Weights of a small transformer language model.
Architecture: LayerNorm before each block, learned and rotary positions, biases on query, key and value.
Training: a variant of Muon for these matrices, 7966 steps.
MLP neurons of a small language model. Each row is named by its layer, matrix (gate and up: input weights; down: output weights) and neuron, and shows model dimensions 0-191. Each number is 500 + 50 x the weight over its row's rms, rounded and kept within 0 to 999. Numbers have three digits each. A neuron's up and down rows have the sign that makes its largest values positive.
After each neuron's rows, "fires after" lists the tokens most often just before its 100 highest values on Wikipedia text that the model never trained on. A number after a token or word is its count.

L8.gate267:570556546567459403456504504565519477551455502482492561516598504537458467498447387548543486549496396465475550540452533525559452553450445457460532468465461454553503490518544438538501438451524534471412463568520566517457422552545464556531552563414450508531560532530502573559522469458431456470462473466538561536597532484466594482438544503495602552514512552551467378519440470518479572480606467537568506470538486521501593621524481508447530438555486562535506460507529544459528530546464507517524396576512467368488542489578463463545370410488519483543396551531496455564511508536471472546
L8.up267:543661536603496478433564577518435557558368462487491496371576502438542529495583471502494516430510505521482539466496549594490521568479459550525495458528456518586518565524470542558467529549511554549468509576462590476503507537591489525496502548433513553534474558498482499468430442478595549500565462524578526498563557539565503481504481508462457543472442536398582442508488554408498458518486600500460394541556532453519529510459425528519430436554396481592408437501536539494492484490500524519438482439418444445550497519574497416440532455555509548461492443482568510517423497506462441535
L8.down267:461539539510544395493457503492521521441503506478463441406524513479565560550418540578495526496426432458456469504476493649491516489471421518477500534543421416517509567569529451615448469494499487515485446520489473432476511579614531450540489599479557548574511524497479460561559446466526455509536519524506472482465628541545545515451512568563575598461442455522446506465534453503442487475458579474413445558533360472474515541600560523531481464534380556432471370478450528451468468472543431535498451519404510444505519458489556495531576460564556497483487527556518475503502617472497501477
fires after: "1" 22, "," 20, " I" 17, "2" 4, "av" 4, ", I" 4

L5.gate114:523528468578484566623454489465503493582518524460546554529374376534481547504518445504543529560316490463481467475441521428481531521449417545537524536481485469553438470435450521395446473530500434451475508520363493459550438539561470395490420527435525539542518532498475508469418499551424527550596460494423590463519459468424531573573502436446580452492507470507460523516588454486525484467496556490441454400581468500545513392462510475504483553527541503465558456531504483505578378514456515486533466491540436498510560399505484550515497543477521569519498542519491559517490506567444471513
L5.up114:443412374435545466496576589502443576504423566507554523553459436511527531511532528510483544534523506486456447487389455511379541491509608434488452432558575572492512485545441440451483541446509529505482516456466461511513553500487462593465495546491498546508566462485477550548413516436513495554613465389469609545494548523509575529539573542431568544400493461500511460478478494434496606510518483557460505493553506469446492514475508446496512571444450531425409544512387414545509546556597426513489457513582479547572475397489491465449516492544488574495534481542515497488416500512480470610
L5.down114:539496462520525541573443476561577453479582430476581508446558480543530468486595470536413478481443579506488438456435523439428553472483457532423559543433530530543485425472504510521506526628538509435547630528494438454545567511545481373519569487490537419479476493471524403482499428505477488463528483583564448510506441523513491467384525485507404526535534530411359518481494482461496556540497561445437445450509422481509511484535495519547469474528492449567576556484497618529542479505422591482465472511600562546604480466473419520565499465550493502549389547508506527512545461474503443551
fires after: " H" 36, " h" 8, " K" 7, " s" 5, ", H" 4, " R" 4

L8.gate289:548533546491533485473460429498518421537520511546421492497560522515559518515426465514492553472505461481505528557527494400491513478447486538487478519570561531518521547598611436526452440473509414508462455495509463460547531453557470377457598503509400492495462438487540553448570516432457512535464597556539554498481470489571590566461511488418490454556553480536555478607465400452517475586474534487445469467462513518471458440453549513440484515585507441512489520566551530403434489512418480459517454434524412430480488492501463553557554555603480482482595489536544617518638550373571529471
L8.up289:486520611454488445438485479460492492425550504556513482494469609458514500524474513449504562514454549517575487509459436504515487567469457501528537558534566454517501571492509565560463467589536411474520568477412418476468485493526528420445527439578504455491503504457445572535482431441546501516490537586562506552477440495447475486484536534529477409531555480643595555540512392555583416410510508496553525514530520418456495469524497535532568607543433480563454481495470417443413490568513435496423541442429554502549555436548515469587532512423550492587519522526541578494515540447530515343
L8.down289:521557481529575447491540507533451451461455585576460447494451425436480593567441504592469551429505503608465486490566518503421492463582576571448530461486496482482568448529507533543495505555465565474487522413569515532481496541482489596452487495471550509501425477451474497438588506473441538477489450407411523419538446423511495558455522392528509440417501519564568501506535465474538493603523456464593504485455536554467565489573533572525514411554424573484489428439583584549466517447546391541511512510519515615532528407475513466485518494462404483481510584413544457494463424532563491480
fires after: "==" 26, "===" 18, " ==" 5, " D" 4, " w" 4

L8.gate183:459356509497349411557415501600557511495470470500560499446436495540469505400479642480491421514483480479481400545525522503519468449516488520468477530473518570513526577516586488571606496500517514405569575487531575446499515432562542490527531620594483581515529499467481505525443475411479462450545459501590510476551573505473517505468508473520519591531496549546459438444456517460465561409481554481591509465565473427538614435557499488481491499526460522436511567561484537505524536462452492452491511456550509518393488504493485575570506401526468487501548505533492426407489436511428504485
L8.up183:457483532504625519474528524492556438522443451505506532507401552401571466533479585643506470559418412618472441489499526525572563462599550459616502472525503530536515460545502588591450504506565474454457525493511473448548478467498505445497408476553605552477432488452530538495560448526623443552556472490546564509524524470464523462487489537555530414454537384567590452543398582460456558484512442487434544538405514460495453415501554443422461523530446438510489470509424488452476493540486518496535495561474560513479482547480441464454486500530474576489444529459518460461439471465508567465
L8.down183:613496515530545543491568583563459513448418457488538458490489491448503487528444484471553553455583514411579518496476482510525538487460480507569471457453572556485451536433482596517501482436493504447515462424454536452568544541384498492537499506529448518525508564538563473465524479428419482580578488544459429524507554468541423500539494400513545438502502469480587493549471506425421539470470517428474484613470444556542434482566612517566573496502467514365620453539537476436494397479511569493438502476578454563442496522583551476437484514543562480529403484498573480530592451431539478433
fires after: " " 19, "." 19, " on " 9, ":" 5, " about " 5

L9.gate322:385519486478386533560539483450500441447457521423428535503404544528559502444612457524493505602504565485489508498448479495558565494545449458531553441465477490501490449473497513577436473515539484492487333479602583586471603489465550481527506444479502452489400458503476496600454544564455458500510540495486448510460447465648510549470507465470486509536509452465577442455535505518488512430516494387507504401473526503424512504493508507485471637503471436500555478491550550517505526539472483495432633525504453510452516586464448522383474431451532430488478574587521529495481532498560524568
L9.up322:451500490499463536482514576489475506461475535478451538502483572445503550561508426482463588561458521543483440501404501486462500442418612399540554518513446475573456560491473499492452586589555543422458491448538559514548588505462513659569486519509361572508489490471483572459473451480531555462491507466449501555584443526437462470571526612565554617498528509494498530624499416500452458534415544499510452562501489625480553501460534494519498428496535497566502520485540413485494459453514479466587536483523482506558555487543477505479529448516458556453391375559519444572463488449529485485
L9.down322:492551459450512528544482587463586415401468488420405543460399528554439497493539509562578551559490501431526393489491464536456517506489540424593587454510458500524488503543514452460431480521476496535481366588516586540586676562501465515572479590486477491505445431458499428574552551474505518530391481598541491497523431461429466552545570503459447542484490448531498463479441506553509438558514492426541525534522574464423568485508535468453513502569398483467530500494508493455406504546445488506524497496533429478475433600551490524500500560506505549459593458494461481448487553495551479565
fires after: "2" 32, "1" 14, " In" 9

L5.gate105:498489588561550515662509503510481540504434443435550470556428493473479482509464375552586500606475467474410518468578467475507501544547566475538482516477490548461448474474485496431412555591512400404536493571490581574572480492468468443583476533578408493492533472447512498552466484494517454418502468520475559450448432418496372406534541554621551454541596550501552520418451470526481562506458524482541580465480408488500402463478444462513534597451534510460447502482450519466489506470461519486480545553489506540468445482527559493508472521457461484513504551584428507463464476563524585458
L5.up105:523546522505549568492576507539539556470515453453492442559496388444503587558428492530441475502463623475518558494477453467484543514536485485461556552476514567609490481487507483459509514490547624458435416470454462538529556523504598456420568523543592574500512482507503471560450477518542496452418589487424583451506435454446587455471463538550446471455498587486477583534545497496484458489586525480487538535545471451545576487412438553460491434509428462433475600554439452461514486490600447537438514432519578513547507472532440492552439485566605554470529583524398493472474581434570490457
L5.down105:546508463492557526448464546405508460576484455538473605577568329452488525471459542551508543550531586450445557483498507405439546601527534461459543484521444494467452542450514546510501448425474509464559441642545494560429489441556551463514519499613449518514500462474566502560480502438479428511496513415520496493557436482542495448552437475546495558587532544554573531525421546385540457501448588460505500483509492508498500424535541548520480614474553500499441501449441435500470474507476504494537500498513540357554475585467471460444522513471385474447544465529595472470565503565546499461
fires after: " h" 22, " H" 10, " j" 9, " re" 7, " En" 7, " J" 4

L8.gate85:421538525502431529554484548498599465514589469493426482453567425522472448572559522587506558443488465576599483466457498389564534611457543396450571544537464540502421460526505436487463518524527532517452532495575453516499578396404457493478419511545492491444522594447565527450489532547538564449477548547508435479533431482558481471503521563537441551515467478476539444393594502472553460521437471573514508514539573559528524437508543503463474549461485535427473499527465594473603425540418521490424414402458532406535559487502488464527464511551460494418500518451562477460502481420497546462
L8.up85:453548525451532485594451388471492460559551524511450458479448459487484562507467565488463447501552477554559455516552463497512525538572499500518528492510522584530466548326501509478485489554535546524450587478605429496513489469512421473460578480579494493497470618498533523553377493505525476571575454522513523502567421600428514424427512557453547474512508532435471530513585463483509443413463460444538436460519494584567501602601526417469551538480528452412564470523528532487483475468465453446509567452448540413460512556479470477485503486551520435563488383486540482599372501470456523535
L8.down85:448624517479428531490474516456508527471538473475550585587472511580498475496518536552468551445387455473420468515551553467481569480466508500554498486516469466500516525441472509541552477424516472538512533447582525411510524430622491606435454509435533452506530460495522458452475464557423526547542452501518478572487523455541533482568507512569451464506475537487556528463515569454556515490496637584383447526479595531475587439426419506470449503454425500540451362469505454478508518510572483490421428492401455638508472576469583399516490523405512528487530512500574522575474459532547507509
fires after: "==" 24, "===" 8, " ==" 7, ":" 6, " s" 5

L2.gate314:505506540532466494493448387539496523560438503400482541509505511500468452473411520497513460478551408578487564462566491438397462508466537550573433501450462497360514541557497442467528565474538386484488563426439582524465517478473559509483587513492574446518553487429450465477397624498555461450526496500527473492501451401460445436513528513515522404438557452486570492519508488515474469512606509488630602433528562471480488487533508573559414516421492418595486526420449530470468381471467497410556486503538494487513460538516530447412540518532506499485589555486513482559485466483511463568
L2.up314:500454470559459582598465430463511495538420540428506556562507435492478502488398489614463505658476506503523480574532425500502525516516489499474482473476508540487466641503510441452429502548604436551481544540592577394544521538484509508373544508568614414523491488398456464456531473521515491532471572525466516423514512417491511455546558556489496460526511562505450519434479521530493484477560515468511500483449519488470419522468614424522486444384545517572581511477492509592495526498513506538508446612456610460470547488470544449480482507472522500538512416511473568395556541493549476540
L2.down314:415441440521508493483431432542509500455491535529561503575425537518460498452557413500472532513484494575485562608438415558541550589489501494537496577454452562477469526555527401508499544488525444564501448450598528530491494524533569460449461580500541487462400533391589540435522552487451514413451516550547566499533426514535538489481482563551507440484444547568455478491440515591482508421588562510377397462409492491484499533469522466445509421422493518544493536547491532412526452516399559503455469462517452532560562525496446484497499501554449543624528527531475506418475584458596437538
fires after: "\n" 23, "|" 13, " |" 11, "-" 7, "\n\n" 6

L5.gate313:334549521538573461493484489564565555479561438492526523551530438422514559499483504476509496469538468443485452541570549467407398479532384473573482582488493539505568369387447475546453621495554550486462433471500471530567522453552458482503568523521450496453523463481481489548430578525445427481528597442485591518460493432517485610494489447493532514450405536509631452503583554476451537479511471540434465478514524425458501497473486519494493482485582519467568468545479470556530511560548546556498640557495507442467523470507541445530495514425517540467495534431549495475479478622486545533
L5.up313:480476504459547490494493526492492553514465510508465547506480465497564495543549497571496445476482586507390537478554538486453557528507488566512517560507526465500534452365508606544492481527417489531418427450422504501554563527433605477535496529440426587600486480532557518420406500552535519504460563481508505451541550458419478491507449490577586515430400531480617377482547508539518542634558447454471508440475534444494534540534478383456459486398434488499447465503501496591474461558485492503457512544441525483592470499568453463404491445437457546502578462488461511485598509620500520552
L5.down313:461444601517577491542446425545451554494476452574535527476481548493423546476463482422467499546472544492454527456402506522476527578532504498529575504438387480456407512553547538457463492502440518455501490584381444487444479439506547525545467492535544554491504470467564532653496402524548441507554578483510464496542520506461533505514552396514479470511408545484533387457549575513540551522487571581529525496532538469553495475446470468600524567460449537471501485534496504441561685536432450435471466495584437590538445483567513503506541505443395460454413524514472557437495465496488519530
fires after: " H" 30, " h" 8, "H" 7, " | Sh" 6, " Sh" 5

L5.gate353:419529514505435410519578487538457606567560484459472503543387404626547487478498499526467601503434382493567510543523507480577510445445485470491597526612508493568494482513492552485495495467477554503445533566432533431513477571556537512568495492576479498529544492456525517429522644576524571565521551510445532468581475410436574472508519519542465500514479533441514497515486562511399551471558510524638416447544446420503488503512482539598408444502525478463459522538389568503530511521475478521473410510463434451423452409477461480513531545495543468520491518601480476521494533500477519531
L5.up353:538448568534470472486564401546459529519557405513433496520515503476508508474503431443452486598484482442399466497460497404534458488523512559540530436562506519524408456547516512512589509518605473496442411474514429472496476456516466465523546496488567481452465506526524616483499494427538421537491515523514548461460587487511499489382511585534574488513517473429433467473578491526553637533532445538578480483408511510537550564501495484474425486497477446507552450597465486500570491473450590611599578439495491427584503562575557518484520556464611503541414437516528518572534576536522416537
L5.down353:444506431564584539434435543445449550490493579454471479558503477480539532459496487474526447622548392453439418567500422487494500558472525511521517513520512526432574498493517597554577507539568439436447544551494482487436475492471502471447473434507463553561466482439564549535462527498601422404451611463526500409439415510489571487617487504542523449455533487480486464430548442552558489412588529457566501505515443439528541621572565473486510555550420462516505528578401484538430544425536409485523495504538546542564551424423498492519452459551442542482509490503578509441472473498549477531
fires after: " g" 21, " G" 16, " en" 13, "G" 7, ")" 4

L8.gate551:409465528432470429431547529508424462589490509488486567482543454496499610491607505544472496532504531457493574576490571470434491490555448477521522503456522452546603421541515535524453518551489487527442529469496430478463540533366446527446488561506453386601534483428570444630518404441572499555460528502459471463538466541519477531431499407543599501576509499471515509491551543524500496580518500539566590514502515498521460431543428453496479500515473457528498424538540471451612418463497495498494451497475465519416477534453385516552443484539501559425562548498493516521517494401653455487
L8.up551:424485475432464494397535483502561443528473471534488548451467483434511543543545501565543509392575456478450473594476589385450532524509519559518517546586569456506539486483504479519516489595551481552436491464565471484475505466468548518457564536524559533524591489447376482435489422443555507524448472527553560454482501525540539522536589535468537427506461530449493507557500486493539483539523527465591525465549449471455431459494606507573476482499400604416448440569577439469568480447485434498437475564348458576501541606443513426387554530520484539489484513489526476403447534449506487533
L8.down551:507594430522561475490550434473518446533443505374420493475464508443499488424401477552522538522455452518513643462521459476519502525455492482527631475517516485500492487502464517488513539584497500546446479460658427551474557437435430622546493480490521557482495455551459430546482528463520540581537479547508521557513475561484475557513469498457429443475494478493574480555498544451541512557426498578574485509524521481467506505559486454397522503488544457418533518454541558462437556558498485491490471419447474714479502461528595498506594450449465485574486480540473435448581527494511474404
fires after: "==" 20, " ==" 18, " career==" 8, " B" 8, " left" 4

L5.gate475:488490519453564407517529578483510538627444476550412514506521519523469592503493450536421508432473552539453515402546513366459388445405524585475550478482434496362489515527513489418481466500528463532400502482455425529546434476547432524479583532586457532489566494474506531453496462480604572504505549393481519453549443529569552574479517520558516563470440529457539577487485513503519503443509445563483529610451545545501479510498526480480486592468524563432477466500433586462522400511475553449553511487570507516559451453489479522519527585552420502554487549501480515510480394435500597479
L5.up475:506465515471524500473433557489540491569474520534413552556464461541507510605519509474483424520505630493510481426443626456498487506465512500485555485438530506517507518494445579482381446498483468535490517440558413463475500468457561520592561548507549509450474529500431547477497446551451549459577512492495573404601499534442506486572528505527428416443387596564447480551416523521460544513499574354468494551485520544405567436503535540469459501464456547478465438415530544537626542421501410489495532438501435531566522472550524568520597556508538498525423511595545494467471473463489555507
L5.down475:616454603458467528487545540440463501406552503469519535443458536507484557520404490585492427465367470509474461578448494491565572419496466473478491470456452481517568557458482503559461519498461517483562465502524470473515523453438512535514449464415545470503430472571417514506496351628527491511497532523472531502514505527557434520429523469445512574486555527453505487465576473556403503531534484487468488546585636508496537504517381474553471498541419518411492522519475519527517518586452443507439423475406480590563560450528464529521531540559552626530616421441536549522498523452528506496
fires after: " H" 24, "H" 9, "J" 6, " h" 6, ", H" 5

L5.gate182:453492590536437459543561557555544440493476551538496530580436387526529565514467456539479494519471598385418486453464518343366485536467560505550531548482459494472534411501440507474497503568465484484497514565491539410471498556605497504546451552408450577560468540580472456531529486661503514559503465522494569364518517468470417543531484504511459446479514460455543431507520520534470506536506487535424506548443579541512494440535457440470433538539504518452503497440412551536497406512485502492446446521571519495532434523510548508423527585472556498470429470535374515502558508488450503539
L5.up182:476510536573585565527457504420430571618513385451482505502478489510491492505451531514494491450531512538478539431459567557508498527548524492499366449500428486434405579547565430491496416439459475540528497476532492537510432483412546496496547497433561457493513587558500644548511509491469499490543540507533540521519574546443642499557456438503473449475542563492488378579497654532437536521456434441448512428494470573534470562520432477446541511488472537432467552516493515527417535543516495367491527565451494455424524496483497526461441482459576579416484483460587496495499535535506511485
L5.down182:546464532528533569552416449449439528489524529509448510508505481530543565528548366582485598479431513487436535524469477446498427462493526486468545581502441482534483413419506494585475462516485508458466496409449451463509582541532536573537481475543523521502480574496446383443509554572543347504517572527553534552554572509515495565432387527556487475491514496482443533570514515561487440499528490448548433492560471521493480499525469440355548558534520461567393498408508557534522395452532541538521532569482528403568544560425494577543409521550487556538439465468478556520507526434528483434
fires after: " H" 39, " h" 22, "H" 8, " G" 5, " | H" 4

L5.gate607:468357490515526396513513459481479499441525518465577589533526508477523464476515459614480511469545499480518512490535539470413379491457437456500491517503454467414433497459510466544483581465561516534561513478473509560506462504482523472488479356447542446456473445548574505561491541452444496563621553487440578469490449451532496593545501448459519588401462553528526496425479474490397516476470396507531517432554460569486543433537509514470507476404601526551460554525509576576501601491555513481573512526513445571455496489462555455464506588497549524493489530510548404483342522473583502463
L5.up607:571518463459570405557485537506549498517424470561451577462561403527586596466527459537504524523495504556444573572522535607499414574497487463487467501439457443467545523374494517487502444517440482576562517445434541491516470483538535529581384529448457550513421529439511492533532496462510446519548541584513507482452511558528483590530484488515428497534557520511345489502461504466480536427441470472465465498522629524462511474528573535425529427494534452475432452456468455590466469518546507508476529516472481522442438521483561406470571576554614536519546469406531504597484508369466485487
L5.down607:444414492491573427511507495450519503447455495542431474467521497582553522556524403523482517476478504505598577458456546522569512429561522446513501549489514562412527530490472445515491380406427519517490479542578401559458501495521534487584581530459497546497459498621524489454635496464531482451565454500374539523466558508600482572367594491372507585524489537542530524514595535467585494512535500474472453463439382490535546458481421457454479530440474414550463511454489461518436502487446541536570525540509556485474464546458511441501492488528487551432498530504513425438547504577525557535
fires after: " M" 26, "M" 14, " N" 5, " C" 5, " (M" 4, " | M" 4

L10.gate530:582564477459530473410440439520446487466585556442508495445440425510543570468557446536562501531446468485499452415471596540435537525502534480433632499470430432571469553390490489485468516491609619504399517479434509497531496550503388471534504509564417421420432450535474435463495448524510526529528579483494451509496483498548530538563557484434498489508548499535525544527436543550528476441562495404414472543457560604478529498534507477524444481558490470526528584525479450479544482412569474444468550469482404508438462510532546526359580465553532532520431531553468491512470510603503532486
L10.up530:578466552497438515604498565474500552533511529482483446482547542543516495529531492466504572483473503434503515504484442472509554423559492526565524465489484436465503557490543456609594476507540451566552457442465570462517524509448443468487409466468410506538522448472510419591426539431431390496465469517507553497525421491468470501471506529501505521487435477542575584461507421539513519419475613494506572582563544511580577480481486472538450412474462536490517507503590414463491587519479489458546453488314488496524499575525446526551546407538554596542556490590550405562483478388492565470
L10.down530:452473560418514453452522397434494521463581459473444592475435488426487590505476559514538509567530466469518482473455505694491423484495475543459522451466515505545498469549457490508401535488575552515541408621540456463524526502440428572548485577556543491490471463394583446521445450471486614486455488464413494422565447568489502571440584544503544558520504498520568462478509524462537388527473463466507494471489526455533471484520580494470502538476446499533436526515548515540508424538441581478522533514487504318480578476525416508509535510520510484506499468463522481553557613465547503562
fires after: "1" 24, "2" 22, "\n" 19

L5.gate17:420462456426476539506528476516562535530544521505479476498512500471535484509559493499488499456528516372518387438517465429552484495491516633533494591465490457412478503423481497580477542605365434488502568553419447509512509463513542425530507507486484578516477415492530464506393522446446494579502510496584526560460506604536454543474507498486506491488478617464544551530572433558529391495494571505501560529542551555540446479562473536504514516415485426395541476449536538586549565486565533527527545577534489466524425459505526514519420449592540511457424567437526537478589509552411416550
L5.up17:518482509498467485617463556490505530521450449465516499647426405477486530555531515477469461455610556473530449494502420566496489525549503495549515568455500548494488559520460532511463513507448499450414523465467502553522493527469534463519500534434550511491399473482479477506448468512467482421544499567518602518550466545508404506486510467519517486468494530480463434475543413574520502464506500616443480472615412544474426384452383555490460589526478470520522393499512439570515555438562528474501541495532548576523474404435475544499386458536507582428446585585524518509540418445357527435
L5.down17:520457527432579501625505458419519583491508512513512443473443538471564488513444488422484462552531529478431525432494554481494504562419391482502518438461539565517541484503506482398573470529454520506444487499419618448600531454519497627520570519422478503510354596575518485401566456588390561535541485550484580466577485536508529479563512490527479475522526500534449500478536446555484530488468496508411512503568442559551474492562467500391508461432562497575526521533559585550503446538479454499450594470519462565532434535441438509501487484501482529475452492478500551425516433515443396564
fires after: " h" 14, "-" 14, " H" 11, " pr" 6, " (" 6, " | P" 4

L8.gate157:534447601494418502522481487511456608468528424544454459473525453454459471536512504618558507508492441586508502503492482459551521428531506487537411536451532458544496494499552501500500572507512596468462536452547525488532553529470604592529565529591516557495548528586526502451499485462438474540522506451532587548493514453429564479596547485540582581509428397530506534456507477494537487503600539580556502536471417520532592534451533517547562537572439651440542476533425502469533430455432530438451600542490378441496506488549457513498455535535536508524530393416552525418494499518540591511
L8.up157:496533487499496536529524519557490511502605441543431485463508567488468496546386442495556536517571474550587513581510601520546488403540532482496541482452510473500516525410486509590510564507439524581537537507548490468521557452501472546526555506523472517622519477501545478518369530504510481599485488519541591449453484565475357545412503550585585520508527532507513436444544487501463612471624607595449457520497442499479618539501503458481527468528476557517484465476440535516489473492533617539488491490464489505366477475622549474454465551522462516527483518424435467476376530468510451486
L8.down157:519520495504557580518507520471372466515500486525427538505527544613514423424420435496587521385533501491519486471487496532618519554455418519568475476485542516482439492513505454494417580519512428446455441575449502553532498587545569546469595461464441476458445486537530480473507485491460517436482526581538446492507491511600521499450512516518471482565469532486502557521503476497433474451461416511418501507483518519338526528465505476543504441456523559465483604504533593481445498468448431501644600502584461559518483578358438490564451495501582540479559482494540509477605429482502548518
fires after: "," 84, " | ." 9, " Nor" 5

L10.gate192:491484567444609484500429499443452499442571455498497489456412473464473473615482551462553470458481581427404454472511561532474421488506545585467520451538513473567491477571495525464551497510547540416467487528562475483494573515428433490565532449579506444527456504505481442478526586536467589505459574556547581463442402441535567435441452536466500422466522538519501502441507413486407449400557610520450554509495464538469471561544516458497493514511560532467501520541464547496512473563521514539493589606513491526477652562508586419464541478535601473529522442514520393448500486573566513437
L10.up192:480426495505476447449544557456502408558512498507454522387496464497467323424446515502558460461545469471515552567470561496394481589401393539488538533515399434513544505605529562602523536533488500454462549569492457514563460538509542492485442527549462534531502480524458414508466538513525552511391547444481512526487580544474474467538537466400533474511427464444555498465595602581484477529509512443523522514518514577512459548477536475461554496463550519612498510565484509641472532538508502549546490525500627497551532563447528461395512539497505397487482518553512477411507490490529511434
L10.down192:520493500499417476513480500446519494467481518469512531561525523505494428553500487596508439472596472509568458485601477438562480519555510538437524477635556508607560510536494393546610540562466564519452474565530442609509499471500561454550487473523411535434427481506464551517597490509496551480408482494509494456536472473540501544568427532473476432427431543557504477397398502481513484497494613514441447445557474589511475356453433500561482497514506527453525538448523584476488479514481477545469497604473501378504473502523550498485585400529458546498421423514551482476482419446590532455
fires after: "–" 30, "\n" 15, " in " 7, ", " 6, "- " 4, "; " 4

L10.gate102:488592597463442555512486502471528583499567572502489426453522552518541501438530552507549510492469539581474490422556542415511478558594533429512547474535449437452518518483526498512521588524524574532432505502478611568520433503522509458492477452537475656431472457516582424514524543374470542536549550477486454506592509445501479471520527549450537466476611611534458485564523511504535451414537465521462494500511486541461502485519413464552484335382555474410475498618486480469552491544520511502584508451509458462504527515516491523504501513485445517538400506565525456417517404430430458536
L10.up102:528530413447464460471544569502461441502486451482496517444508511524432533437527486522615422559533508502510523464484552627541539533491446429469491568444504440407557576437527561549532549478492517526539579575506494455472384448461444530537508511528386460506428520590439521531555391443488505453477609516578487420580504441486487519454504502426528508506462561461579455532552445549480543492477485563490550519443400517562481484456495561529466589526573578501581381485519458477441492527554473561481580532466482485448536614445546487548503592512433484480582483550501509553465573428450538463
L10.down102:576461467546477527471552486540499453518450515516593372457541470546474459493444516456492551456514535442563469511465540443558562480485507535474533468492472478488503517427495549553405494491478497528585515446577551503409495525426497408538512499591518451562454494465493506527428547464548456505448449525488588512468561499536469532432402473346494600510576458592489559516502525525522446428491488477480571578539523547514495450438460489514412510503464559534545523423597437526439460375512512481404547528514644464507455473537588603485515556490508419531382553477465505505491612557475527516
fires after: "1" 35, "2" 10, ")" 8, "8" 4, "88" 4

L10.gate355:478591516535505605546459421571483455501481517481456512611567461528523555552555450478406449536479537446408509503511537400562523549548510478510499468546526561503539415508508512537522565582537539491528408490427487464508464565525462467530528515468493526433558433548503650459457481368497557515501420566548505508448513492468543415493586566532517546502493516547491515519475470450411467431532655503543498500511474539533506495507519499437466436475478641449350514506513564490514529462588479572487521555461561448490549505509475483480510466541560451488378554540435464450497530533455558409
L10.up355:537535484457584485562470446492447509535593556532542554549476488468555532544481540438552521469491496446537531491430514496486566491535478422554546540567504593546537438514608571562448528483559472436453458527525552519518548479532449484474500507581515416476513483488496433480550436430448509564500458449573460535448466439513513466541528520565514479546427608474530473491438540539505455388483582462483452487612386456602505587520497434518409369506410497503462508565514547541489562593579542509520476465487520430467531560520360451462503597550506512530503488610542506500559491591526508425
L10.down355:572464538514562435435628545477483517511537495449512420441466521612477494565497491488462523578500551470416527425456478492494476481464572394511387477548537499499563429534509448605447487488544438508377565542484529540478600530484518515493458473555407479496493501596464479508489492471446417518487439432507477479437529492492456415523446587434557458549546442384495457521490525494548518509541455521415500502569484527569567495495558492498483540456455455421500566488442423490523524541431472395544573537541559660596505481459534499494598545593472514497530516516541518483552547439534521455
fires after: "\n" 30, "–" 15, "c" 6, "2" 6

L10.gate587:550534497487488514456449518501471523627447440548476471464516435570485546549524426577531413521529494465437508500469486580534507498431474503532536537428535558476580556531519516443604544482480579603524586430499515514437505470491436525578550508469506481507542502554504494445515493588584604495512564522492419573471484492459523487553495542477453529497592451543521540402458507534425411508453424548443531393463555502518483427520479449584557461467501418412457506474522478529488350539545507560512525532584548413389511553477527548508467467586501484519605493565570393486490504584476525449
L10.up587:470489514529398499416565471469557472499495495493453528468525457577444542484457428506535418505560537481468492676434472573573490568446508606487500537417425398477532485449494458421519556551484451473431481528465541474596440610500532527516434451565479415505528520535473492504528534539505521560478535549525531469454562521566452471498556531514474418486534499474440639530586473458514509508485518508477518507475507533486556413531504486432574488512601467595459533576488445557508534576562471473506411445585568422473525574527439551475486507470531590469582566534495505517617494491510452594
L10.down587:513605426482480501496443539405505491603538490574472506529441517501440506556422459490492486499527548390500615445537483463434491475457454620567453511489484490485560467547609526464568476616544532465552508498468388487442460503473482507469483488528476515454492517439516505418440553508481553457511489524533533489510553455515498508510491507298522541445392380442500522504538533503556477627526612537431538449514459526490527508440419482468508457501442540475529465529556539475485571428500534465469550468436467523555571515539437546498562532492455455564619506573449513521497439515588565487
fires after: "\n\n" 25, "\n" 14, "==" 10, "-" 6, "==R" 6

L5.gate433:504482492440507444505459505576494502468515435528500529638494493468581563550627502500521495466504431431506506494522562443582560456475446592536534423608418495588413551462549382444517549495453505597460443530491503530463535460485543529527528419484502538527484458501551451491388484521518541511479450537521577512399543504537522525440439492456502597500527508577499491505486452478471563582409515438544567430362452499514549505547552548533407569446471527490503545472538541508573473568516518478544481497502630421424477475464457494521478551514524583485500536532541531550583566593418481491
L5.up433:478481493547502536465568471456549564489484498430465536574505466503635489560479522481452487455460526634548509466450521451481507462595452432436539506532508522541516464499575460513511512490426521479357497438505489438551436574566437502422480482423498500521509459464396503520445553561466450463575521528485576580507534566531551577471474433506545520447460505411548507481527451447525518453482497528611524520411557535482585513516529480557433511421498485511536512511489587346559459429581539528411517470462569495591455480529518446387501515487530547525390558572485479572502521568452424501
L5.down433:497557523477424471446510514508470579561469510482510564452540477593531626555591456437494484580534534498549464493398431475465426440435459485469545490494466504426534524520529537522434527518436538518501525541474495579499426486439549432523485534486478534535526492482423545510460542528446533507500567474492531533434430517445442484434459419495467501393575466518419467535484488466497547504476589311537480458528530438569520573537516520501449440544505538367528539526480520522506569535476446600486624571574507534585548550411445502480468491536421528454566460525581605493482475447428550489
fires after: " R" 22, " O" 12, ", O" 8, " | O" 6, " Y" 5, "O" 4